MLP neurons of a small language model. Each row is named by its layer, matrix (down: output weights) and neuron, and shows model dimensions 0-127. Each number is 500 + 50 x the weight over its row's rms, rounded and kept within 0 to 999. Numbers have three digits each.
A block is one neuron, or neurons of one layer that tend to fire together. After each block is what it responds to, as a language model described it from the Wikipedia text at the highest values.

L5.down335:446501547489452585550537524595467564480583493493511469498543528607488467536457501465498549403436472531600451503429486458491464539560548567574529520471497596461464472456529434483411483513471452472592536466411517535461506464477552430492507525467528474522477508425535551541578474416415537531560449439442584576490503466530474434585570453492487488390522556489438592412485444462541517511487
L5.down644:514518514431468487525526460397460454450533517509534498586506552399445404548527561512538481437514562457527453505583509511492495571522486568493529441453548478537464459397559518495386466455424510482550482479420524475512499517480413574416520506442474514504479522484536569378534533509440543467443433515451508560529505377416499510547484439586538577568524469552479468445522508455389493443454
L5.down1270:575548543508481434519511485484545489424517509464534526464471610429502535522409508471448534458530568504478529486503400509570509502536540456471538459442527522533530440419510474558515564503522364537432557462526539468467472499536507512614483395504472477423437585506562536499497586460520415468548486525434510502477473478468581593583561567479544543426497547508552558470499489594423409521550
L5.down1513:508493459450566512520433442543494529550545401526494505501437547425444487472491500455511388470533423481493598497417553481544493490521512532593514525475488602510483522492472511556439478497508510478506483518421499512525501440429427525509464535493462505550427444509451550535636536495545497508530472572409452491470474551469430517494479457544475492506465421489510526442425514499546459408459
Responds to: Inside multi-word proper names

L5.down18:549528545461561412460481481506536532581430502472471498538547499428610418492446585521516450449448528547436589561490546487498472483496500446458455449479542504519458510517581386443516465547537520491499458477507510582463564439596567474427502453407603472536471424543525495475532424467480595537478515552578497593560482439513478507505519528489585484493486527541531496456522524521481481556476
L5.down669:565525455547505461538507600517398457525511512443443388532464516562532506491508579489565530442449567436466417457482544453605533591484521527541526552502476424489555534559528473498370596414525364467470485438574459523439451522454497450493590414547566519526543451487491575435440560448511507507501494534499558484534524511490535505568445483640540508479518559542505424518557514537472556495513
L5.down741:537568386522415483568525530481469469487459453508445434506482527388528548586491585476536442448457504510571513420466519517557507523513399483434609501536448510499551489497441616537450608524522503519538463497523395529531532414477486487508410497526500479492483509451518451385464444556440421467508433441484465407479461565498495486570590517563536538515438428522494483467492498559526586473557
L5.down1166:464601547448511438599464464501501555472554518455533460499452496516467444486513511478520528494554411496473519565460496483435585515494481473470534485459572448504483576516547456516503478468490446536481441477434540490386510505519467581405496478506586499525557523544487474542495445437462606498586521410526497604504488480527515438494522535475534459490542472432564526446573549374412494602453
Responds to: Structured-list block boundaries

L3.down18:464524577589506504549468503574453471491463495610467535496495577542529526536512563557460544541549471375488527501426505505445540536487490524592540501435495555551394506519499479555497460492520480529471565454475499419567457580537569460436504446518404496482574537508474490604504482510523514508477464507467465420504528500481542507588467466568484392581516541512407474696425474503558493458533
L3.down56:512478431491501385428538558520522466436428517500489449500545520433428426437516539494554442508487634509464550464508512487473425496573445459551458471494558471573484540496592514501491514523551505564487466525423500522470473399476554526439517430489480481494356533444478541494464472526475489500519469514649514494489501493551493454462492500498588549503498352477496480486596494517470450561478
L3.down158:563462469417506504512544579374467514433598551411562557527465573467509448532554457576477547536529513494467498396458534514554477560423447452494553424547417442490483450579541640552404471447510470543423471444476427585483506481511499443506482480527525494485574482514466505430593494460628603446595503481544588553437545578452518557562416545480565498503593479426398496454495416430527538580466
L3.down426:498399512437542593437466547475473580501520515458445412449466525482532542483494509540523582528592491485417464533541536557558515561534491440503470393584436538559444432475514501530541552447560528553505559425467415526488435495460533466520502379455524434557412535503455541482459472491471594570469467573398512479513486548532474579460449529398537456524495443422593511533466552513590497472499
L3.down479:497481517450561485437528592529518486502528552487483464450460514595448482499560463590551554469551404433519483456487512494474455505539469442489410474493498510512467447541590571542457529391480498539422487491483489559423485552461447468477400495475513474517541443554415538511474487505510506516532638484529519530522503530575461596448492541513542443476446504366582518574502534548510511506535
L3.down566:666496528414523503553551424476437493470505537472463500528486454440488546434449539442519485597492599477444485507463584391536533520404522425478503616536517490507480484497482518477471511512539581500521481467525449550423415438470508522480458526572513562452566504422541597538326513530500551539443405495553527548389528492561466458441562532494566522462415463541582558559481523542535461457520
L3.down610:486568459495544563438519512487368495397501436497425478446526530481603563471485488407420516445543578514473577520506520545522513553507491574551486400544438539542453481577501542484503473494473525437410564544478414476557527563534515470563539454541385457437504536433393499483493568556497528499566447501411542501561489428555514454508497509412576388574502479554568427546478445483498494497497
L3.down680:538434534454515528518428484517500581399581457461445500580493513533527480460412516430512509518527506523524563564531505475546493606552483480438542486514538482483481415495559522477481526400541548505529533533466529565410431488386506505535564439538490436498478562466540550476490456487564509502486383476490528489550448573510480441502477620411476510505487442527543564439536534502477456562399
L3.down719:454530553516593458509490547494574493385518510469497424557418492526498506473503549484452457492479497464499488538480553438522479490559515543448557472529499550562393406509599507495479446380469479528477481507500550530497487534546518436469525416439474584545479555496578492452489488490547495527511380551488487457561497523501560494569459540511616377505397457519541471459426606472451503528456
L3.down754:577530530429475498482492572622460552403548548517591430526474531632562598395567638449453570516515557514491478486535466481572503524432492461491524495437495510488470577501476570525487447480551509454468442432484498516515537431552536527428452505423404464456433486487413551515532479491557525589393571611452489509534557497482450582448531523507495502513501475572481525452497508568494473539412
L3.down862:488472531428503508439480528514415506456546565449536573493471506434527485489436572516507593456481531507442551576526494520484466521504442443533515528609533443617478515489566511531551457457414584485476534510494473474460478433530490449553629467504515447469422584451505477420494484449452551541527507553565492518541538485536473410452431489468657478532516511440627479466459520548404436509510
L3.down882:462457431447479538505479565487574487542435540476393469473500571481517533525537404576530424520490412438488477619483568508423538577506435454501427441476539546556485548492387562507581495441466574481486480468537420448476486476373474536505547489505502487474430461536478498529539419541534435546440429536490530623584552459439492503460488505517587475433464523484527484444474525517507519520522
L3.down991:458406475472586587509491562587441505424486533492487507456484478512506472473491476505551456515508587445401499489455440513471483497573529512500447516530446558567476424425577480548508518404662496517439565421490499540499477457502549536400420509527509437554411562478474512478454490527527418496558426491590483494446532439489525549439591460533487560537451480513481445543509506542566518390575
L3.down1060:481569518551473441594462447496538498485375532504522402512418499436500445485589582479529469464490553504502547442486592435492552508549503499568484458546432457566531567506603503510480417560516547519410383468478523438524468471499512591483472545401590525486422437526463553536472402475498554486493352523533552444541572572486446456469467536573466493487433486520504518568500494495522374517514
L3.down1369:486449475493525471462509524442502475439560464480441563531456492561508542476479538417368464496502581505502569606468522503504473497549497465488589533482488521532480511480502588507509490428498500461491498393533453363590533463534520537453537457466496449473489515490463515506493578504472601596518545540440466497572597596576518497513511458503462527519416477527508484492512568561504503428639
L3.down1478:486418498567488532378446520456522513484384434462447552457477542481478521504503432565497520475536469475432571537475590517537456485579477483534478485531557501549510413573499463501483409583440547578469511507493462528576568523432542584511507568428524516394457489482530533517490625581463527459477436473430563525505505500494534481545518569480418439586536428488575440462444513511442476575476
Responds to: Line-start markup tokens

L3.down19:483498528431549405493520457406493476553438640493497546523515430472480551479454510478526527533455515478517472564430490551478561414453485511485494569491447508374453529493530538442475452543444491464548572505555401483493549500489579613588539526522396589527547516430537469525447546595434562461445416535506513569469459525548380503466555558564487468530630558512428573501501433508426508477532
L3.down369:394467525432524472416540527434610550449552486530448459486523466480467538518576567490501426469594429492404520510425494540504534546507482531495506535484474460571408540463557477454533522479514536494546532608523554514522512590499516507487479553558490499550534533448439550554521510601566546433447463391518450517512494426486461505467542544437525496558467577452528465404460505593489549509552
L3.down497:462535607489521477442493486437481540528446436488436482521453454539501556487386444469496492398512504536433537527565530547483574443598528469493498459533453518476517446503550542539528448479510571571554450438481465567425558443475488405497493559499543477506517483455529555426513534529518483554635468526526536504551501509559507487453585511591539585536471500519526635476476510492517409596480
L3.down501:452557492391539441551538519398507532502464492578455659466567538500573548507477549502469509479582485458495446485496526550495516472525526467546386517509488522474550535584531531396490414541476545465469559584517574571460536408486448558549473546437489573456468462501475479562507585534535487411503456558439496445519532499492476504505523545552466501555526497429534544503486511525452594478621
L3.down562:497486492573464421492537533467483481432373441474407519490500519480578525511486433462455489465477529583502514519528420424582534320431637373586485465508474527609578612550511541485502633572478481474499494449475457530485498427445465469431500488477452488554568518540454457469467467546450431527500495546510595571568477472407548523516600449497620567490578556423420574494475516513539431435421
L3.down563:356505514506447511507473450528485506481475446474493544458400464516536516434512493460557543473476473528468517519495523537455691483448543490555522485462518545487489544483495483567479425534520523490533492521492471481481531423457408553554472574498504509409551559545432566547515562548512585467511462387409488496438423569478418525506473543538421502506560540571460479515546534531505465544449
L3.down638:457470489500529421428578487491444507525433507497538471509481412499469573530582469553377538582577491483498513558467580470539450590531453417578520401536512565472477547510490497585475497567419467450532518443502535474446521490485470488573417412507495520543489516464451493525519598482461496493472620456504520484551482477552432423591498545475527428481551533519565425447536447458486409462481
L3.down710:532533628549463519533470501491546505474518396452507458494473524546422584501514524492467525467535501554429539541519571536575507564471467495520521555519615447532488542570398567502442443358482480438530542477444621463507495612441524494486542527520552422470540480541569389573578427426466548497429445511460494547482520551537469499557559419446531484507503520520532500481503480480561447496514
L3.down763:566392482542420485523529509514581524516543438507518504517540523428577583476477537547477553471460447510503464498488518522541435514506507501493538415430541505408482471465518613559522460545568493532448442502453484553412442490385488453515446533468415399508505539517485519452568525401512474599484570458456495496535469502564528483443513563593607524497601408477601620498453494538441451518512
L3.down1123:512539494437523488489541549433494397451478442506378590458514555494512518434526419471510443531480409546461497490500514502502399606579544561531359496517491557557481527429486496463515506442530413530529437577522515577459468588572423427607466497490603533418430542487471553548496548603463487539500472507478514508527440495518571482529437518498511444425527555555521547530500534489533445565584
L3.down1146:534505478588537580413433482460513477493462480496491458498512488488489525573429417412427442417465521573507488565513532434416555398498477523536466489467490487408508476602494577494616543524563526545473541511438433483487575470444435492526591595504560448573550496469514502595587429482474442471415451415468612520677488563506472426536561505473498528510530479520505598411489481432530499533478
L3.down1282:439549451429517481487581477476447510545535527511532569408553493508514518506449481502494494496494547513475467598482531464546478528466574463524428510522469528375497518500528557427497495464506430446580585526499528539479504453411404475557461462514471547516504547516512515524495522495560524465486485533442519441538539590418485460494466520531453515519496470502561607485483481529517521546529
L3.down1397:449569404485539445471612525326492466571459509423520574467432477481564507446451446551507480489458537502506447610481497484496388517496507511518420506540523498441518531528514511479477445535526422491578553498385528579486532529448467469556465451468524545478511579491588479547504545540494553451585478473540539515574464523480559425432565470459503552410541467409518487520493455456509470549614
L3.down1415:519439554525489539439497493437459442498466599512424579510526455492515457484446502512483466474534497505555363491517508423518499524515569460589428520492467544574504488478485463525562476462477526472517545581491523505488520429462422514509407523461470566543505486498455393558438587494530429581517548480494458449552595544518564471512463483628596490503448520540545484458600549545530537463417
L3.down1496:497505481422475424445521518409517477517542522458484428459571540433479510505443476545579539502546433505485474488426417567522498556527498461405466431488534524537437472539485518435454478529414555486484573446537544474533450434468528416523610564505479497457533506549534467525549616539452564487463478503556508504536520422587422578467602463491533441532548519522499593509413406485488437451559
L3.down1516:461509418519502524624597621594415427504530460519470479510604535537575494551536513531583509497570400515505499480521539537498481568464567515570455488514471510493504427493498595448498558479499562528500494490468446568499521595472521543501461468479566540413439484542515558528491478415523483478505521553440501506553466518481476458447518423572535578457455447519445535510616512489531487494477
Responds to: Table cell separators

L3.down12:471475604510467402571510417440501564463437520509520540443450445585590512520587523489414424430565510525499483527535458452562521462491565491428517507484447456558523474479455500571403449549540445544473557541511562564513505555524510450461429461478513520479613536516566540530450580433550479410564477482536529563481504456465505514544637473401534485434478545489479540515475541532459479419488
L3.down80:499500505529526514458482416539540460530590431484479474453609492581560601481502509502568528394492570570478450485536580503503536549491605415514534549509534362488447499440564553535428449502458602520421447436552469504472492482571511539449483502525437583390496498610548461479515511566532444476502518538497476449621480434573498632452436453486511459534519573447519544497496554515445487506579
L3.down272:544549401470536573492551581462487437540559555503551444558565465489490465453616484499511508438475504466435463532565535516568425533446553528508551438473588508498498488446565472435447546487462539512551465472481454469472440550402586577473575518523468515474473421537509449536502494594545502504458530644478436558425537497402516517479455536485514570562546440466485462507533569439457500478564
L3.down471:559520492454543465526558504445511491541461518494524482582529481477559589456471534619614492468557520418506529505575501440588519479518516533514460621460520451522467554477490487478522442501398577536564486560574493465381466455485493557384491489491522560425462550563541447624443569591563460576558490467544446506508487534570440510464449431533558505618511613510565479563445493501419528500599
L3.down548:421574456518484551443483519566537452645567451449575506423519500527433543522477510476494504477526530543483433474435509467461540517391518538495506459431591498562478483513554489480501555498440472561469504420491463454421545534601498447558590588340423570438476494441490439524552573554521402434519453476401537506498409619516519427414501519582553475487522461480533445503501469480508483609568
L3.down864:459466530475464442525472431461501546561468512535532449477503483472504390489514507385475469488544511451536529502472403506486511446456548489491546413504514445459552590567531469515527519493535493491501566492381496559562539455444539472512447423482487557608501449498564590487538509589516523467489542461500496559488452442561544438463550454511441458480409560516509491524417456497573365456433
L3.down911:443586427503538534440511496399547460535519542481466504417498523434421437459423504473577565471514553594512468601566482520555502466592446452577441511474569491504539444520516354416502483496549552471499577495480505428447511502524404356484381586428547427494539509522462574537492401440507508526597428465531571583442408519554561445432512471558516493354534538453473498553456503467531413524397
L3.down913:583467565550589522526464510470494537476464511581583464526480495557547575492547447456471499518554463505474486458556485463520512502557556402448478503457515458472505636538407513481405475444583512425624536565512532483483451501412510564482385424547485541431495579585519479584420469539456515530603545473511536463391491478469463527502505554582496524453454601508459449472418553505410519554535
L3.down949:554492514464509604451450598523513515532445454487454474459430493462510591472505529473424489489379553508513471399445441638499434500505578474493524587551552431581464409516488570458455530501500503481442518429575488442525497473513492521579520514472548535499526480573553422509541547585534491446424526589423372469483533523484463482458463481578422466584473499438499450471428514464548455474502
L3.down966:578494546470470509442560429450514544530557578510510434552409520440603581477522435497485545569524518494519512497577472395557491489589444500484558558509458499475484484426454529519581515433477495565619423456517518481483467478495499528455528447462481508447415456488462562540489480507461534563502435508431562481411572570553378541486622483574555537555444551599565477504425464534541500543546
L3.down1006:527510529471477451545488389351506434543561598499562542609506420527565488534439556584550533453560559485561507567508447459504469430542516507463517469517473464574533493394526467497482501495469565560477461542565480429419465366568413506400523526491485451420479487452496436547503495550554546539584492501520536508419527545537481539445494481490471539542378445525571471541472536519466515522529
L3.down1103:503454464457525437467535471409527486444596456492615586401537504524554432518466474411566539430487495506505582559492466516531498460511512540463463544480416476521567435598459406484515562437596532465535412507533608525441481528541501523477523580445614439564500496475575468524506573580593373446399391488493453459579402433436370441493483460474484545504419393520467547459504596480493499574420
L3.down1108:471515437511626588391415542488521455472516536601471531424425447524571578476545514521537555510535475559526397554622445545506614422484522468512464480477471462484434413547507557570511471532515515551492459487534531406509541597505508447611533546435487549475471481481373471575538486572534476546547486444563551507478565521534428500506513533543546532506488539453538453441631508534508442480444
L3.down1223:453566495456506389493513509419499488470575539495522557530499589554478463473533472559474569508540509475542509445539388580465418469502533526528505425564531624442476534456533438479468595454468517489462474466509559441460436485519520476528540497524562462357466515485526602490473386494561448471510497491468496549422542506462523447483525553483510456475567570382535471509442534511439468453470
L3.down1300:535560519488487548505550462446568517488508573487543481499514466530472448499512575504521429447486457514525443550519487508507502431570488445468477486427501498552506508478393466506511467463596451424466537575547498536503469404506393498448449513499519449595531521535499553595621432560524471445502542512479599528494464445539595443459523377445481497415406529477456519488455546492536488567496
L3.down1448:462557639462452540515476430461471544521551545509553464497571561642462583480499481456495514454455426505547520526560395538436481467470540417555486534393632464454537455553488602474478440495549498464598466552439465471470544637518434481494420463453513569533548454515522489574442511461466485406615528456526532484477522467554567433601586536518551527487578571475541478493487548458526517477518
Responds to: Final word-piece completions

L4.down771:372502516601492538413539397480495558408545456464501486514496517516461559504434559454556499463462447416553433539489548421517509510480524413447459469409453477493574549446371462551488484440560485462461530464524523543520471579530518556507518490578482501512594494513523413552530479464549524465535560534462479600418585517447466377521577471510511496462443538440485538546436415548593459462428
Responds to: Final piece of names

L4.down153:536498521533496446416501450584508572511448401475557474487492522556556483526563474540457462454470539478480445551439565363477507437435497532545592432479455470513440420507564481570557518502476519564416552510497524447439504424550458528502505494484523500567480487636479519532545449470367479618543405492490541574555460517482474464557410484519496518481511552475581465505506455345540493543459
Responds to: Start of descriptive entries

L5.down266:383512515550508543513498593481551528472461546525396474443467426572562503514495494475443537424496411529500473458523441414440590448571486395543547533496432490498503563508472595608453494450556437509532559420421433413497545523522410487459465619477530572527561461524462507529500520552463457565488481436450511493507429569518550438491454434517509429519544529513562553575442480555544493559526
L5.down1143:484464504391538488449553462494519417469494512473515473480592388471497448528477538485496531504507515526446504504550570514533399551497498446565498498509417534409497575472578585481603504537365536497570527478441577570565547460474462512499438434525534429465527473521377584456497549540505552494450507547522484463470518460533448494502572567525496547494407452491427584449515547614454529503466
L5.down1279:460437535478535493507521595534538463443484498467498483522534448477466505594550493386556600473416504452498453444529548519528504460503495431491543497486475425411439496449495482615456533465499567488535496478489467497557499516405516551573450552531521438552516446492464488484532511566525605452572488597539503500526503458576496518498540571461520453480481473488569504499453515413447453509477
L5.down1398:531489459398525533388455500528565475472525530503502516549405464377554505482540521509450588462401558534520513410474518446544452466457453460549549471560571509506436541322487555430515520518562588530538562494479514452539471505461544476475490475458472447559496520585412489398501579569482521676508462537542501446506514518576466517487584511537453576477508528499506520459522493483440509451451
Responds to: Table and infobox cells

L3.down209:514536490447497455513503388453521494474563581534550405587497533479506575506525471483493478498462533465526612470517569597536492345476463520505430502456507458544458579547484568463450477431453470479604460465552458513526549460471422521424421541467557518472385494510487585517394502549561465522591592575455511530441525448464482483520500576571527513511491435553496586479556378438558567535521
L3.down462:386418523453508535501591458467546434555589415458513444454523473482537501456508515508613512480463498572449489518534552488604521534564464576484443482481553472505518481507484547527456586596431576382470559479374414417477536397509445488474467536504520496552499523529535404484516535492545506609530420498526508468487576495470492495421387541468447550478615505545503448468454587432546564512586
L3.down483:536466457562489451490540489506523425495466526484576454434469441500505590418452504542575382560503550605520540581492490519491517583461531490440483522510508478532497497528441501506481443475413483564511512407514564430553637437556536498500381540524470542573408609520532573532487541431541457525484458492512476567488555486607538534440469539452515531436439427453536470498387496522448476618440
L3.down510:426545498415470597444544388421520591511509495509425502500539441527542498447473501497471482513487423461513529538520494439553516500594478497415585442484459528514482467396609402527466498574465497490552439483419545530460582437555583481510484527436415433480501481570564549491477517609556462526508530430533449504457490501570481467436501535388391599520507467533431455490388610503557529518403
L3.down686:478391433451442535564526484450498560468589467463547447532513551514497552402394458543489513516458452503523515476539593483480514617477486539474375554458429470537450467425525451482464487571429555424473480443496437427470532450522468542465533478479475424437484524433503523510535645513553507550517544434417492485511546505469511605463573504547478478513433346464523472472414535495493553534456
L3.down747:600530490479530475526498554514396459535448545461486494573436553480525477439459500420523536542519551399522550512549462449477470529468478537502381520546563506514437421413549449490437528488518475558460487482541448446574542511507550490480500481456474468434524562454452459550551523449535520478443551576518509486528569529440560609511431452493536519507510486519494499543450472523527563553442
L3.down887:446549598517565584436524521472509492476476421581505509533445555548490500491587509463469492451462535502568525539594470564506533486432485566452527454485543519570498441473522520456477510576526414477532471491411431547552495590503434453509473487569371493429451483551456515409622632543443506556472549474487534447541490477459589419461539524482494503522531535533477476496512445536592470496510
L3.down1005:545616524416549566541544431448556517589578524440541537412489486481512552468441531550515486480599459527493465555509472503509499563548540550522501517477565450467533465489550475450487508495526501523620398498559459471500526512520520501463519565407577535435426530458451581434392412532409459451525453455529528567601529531434506591543476504600501512468514533576507456512507494587547522531445
L3.down1014:487391607456608442457522461513549487529556572458509495564473552568493565562473363510472476547512534415526430486537589487453590550471535458467503467454513483455565494444547520531546483452528511459516496349496532440472470493469496578478549396502458486427472459508486525481478619546512413458496448574473506509533425378480488511480484462565414566538431491463495467573447458481532496442557
L3.down1116:540481456516538509471475514445458494559469492476455506462579611494523547530478429471484485502532525468491489442483576343484545592447557442600516491437533538437540528540511464482391499408501452467583510491504495520487461497514554440571534472471588567472505538474470542355597528563580481486482484561564515486458485463449579532443557499502536385538448439479458531514457492510576526547591
L3.down1216:556462485537456473561582438517542552619532411449484502529499440482569523401547506580620456479509515485528538424539464445445535439455566452577536497550550497612482607522380502513552516505468498417492468460409487611427484453494552545421476484550540454519468470618538544490523474549514433532562443489435427531461500540546533502547458477424483493522465455623459482505485522469437470494462
L3.down1253:558588457530525449526515446501468536500487449522565534503571495548436633428509551497524548512622552472504476442526439554451439465547494485533517540566457464512522511423478568536461557571466437542452533450465566415512470471562365484485488591462497476515506475459567469551517549526449482508564576510452519509497556521486526513484462464552531482533378403501474490531506497520509508583442
L3.down1295:553483497493531572522558521520472491492550484427521529452547474537489465532403423435579543549468596495498602486617529549520537598520533502555420545553542478358494514531521530503469516523457509534484457423470512399513545478466503431370516521529542456507380527512505429512439512441482444561531478514444483470507508510482463503510458443521480504541581415405485475551477499567537538509553
L3.down1374:491530465445469471541500436474527518503447446538482445544433515492550546437502450504604537509530567437482481446595452523430575467530558496554446409486418444455536461448509493420429466476406538439498549517565480491473544443547376521529560477510519470499549514556493532549468486530569402536482493503464408488569448517546482519450490464532430581492508462484562571521565497562532497571467
L3.down1525:421529513435457522549535509440450551463514582489526471468495498392469545509521554511421443483509513470528508453531555408433478538537523492561577576481380493438556563417506442483492478437522456550505461478587494418523491420527502521617490607575559509592547555411433556538393464593509483449545462505457501457426557473474591545525561498535534509533421446356530538482443501550470504480504
L3.down1535:543542398542504450544496513434455439534524465553525488527488498482478469511524439502529570518503552550448468557516437521520478529454460557465511551432632453462498457526530419475572523416427580443510499529496418520522459465521487540455475497428519460566425458432461489478444468458545590509577495450496492474576400497412532460400494513460446514462554415350542472555513502541467538508539
Responds to: Collocation completion tokens

L4.down219:496506578437546507535440504435531508489498571453522486412518523502428500501471446443528559560521538503508525498473497523483535506557482431495544549492434476429485516553516462508453545411442445460508595482542442508581544554550538532547464485571441550465548539401589514507430482508449568505573453559455459557452440594591413541537503524558407504417556541481452515496561430495483458443592
Responds to: End of cell or line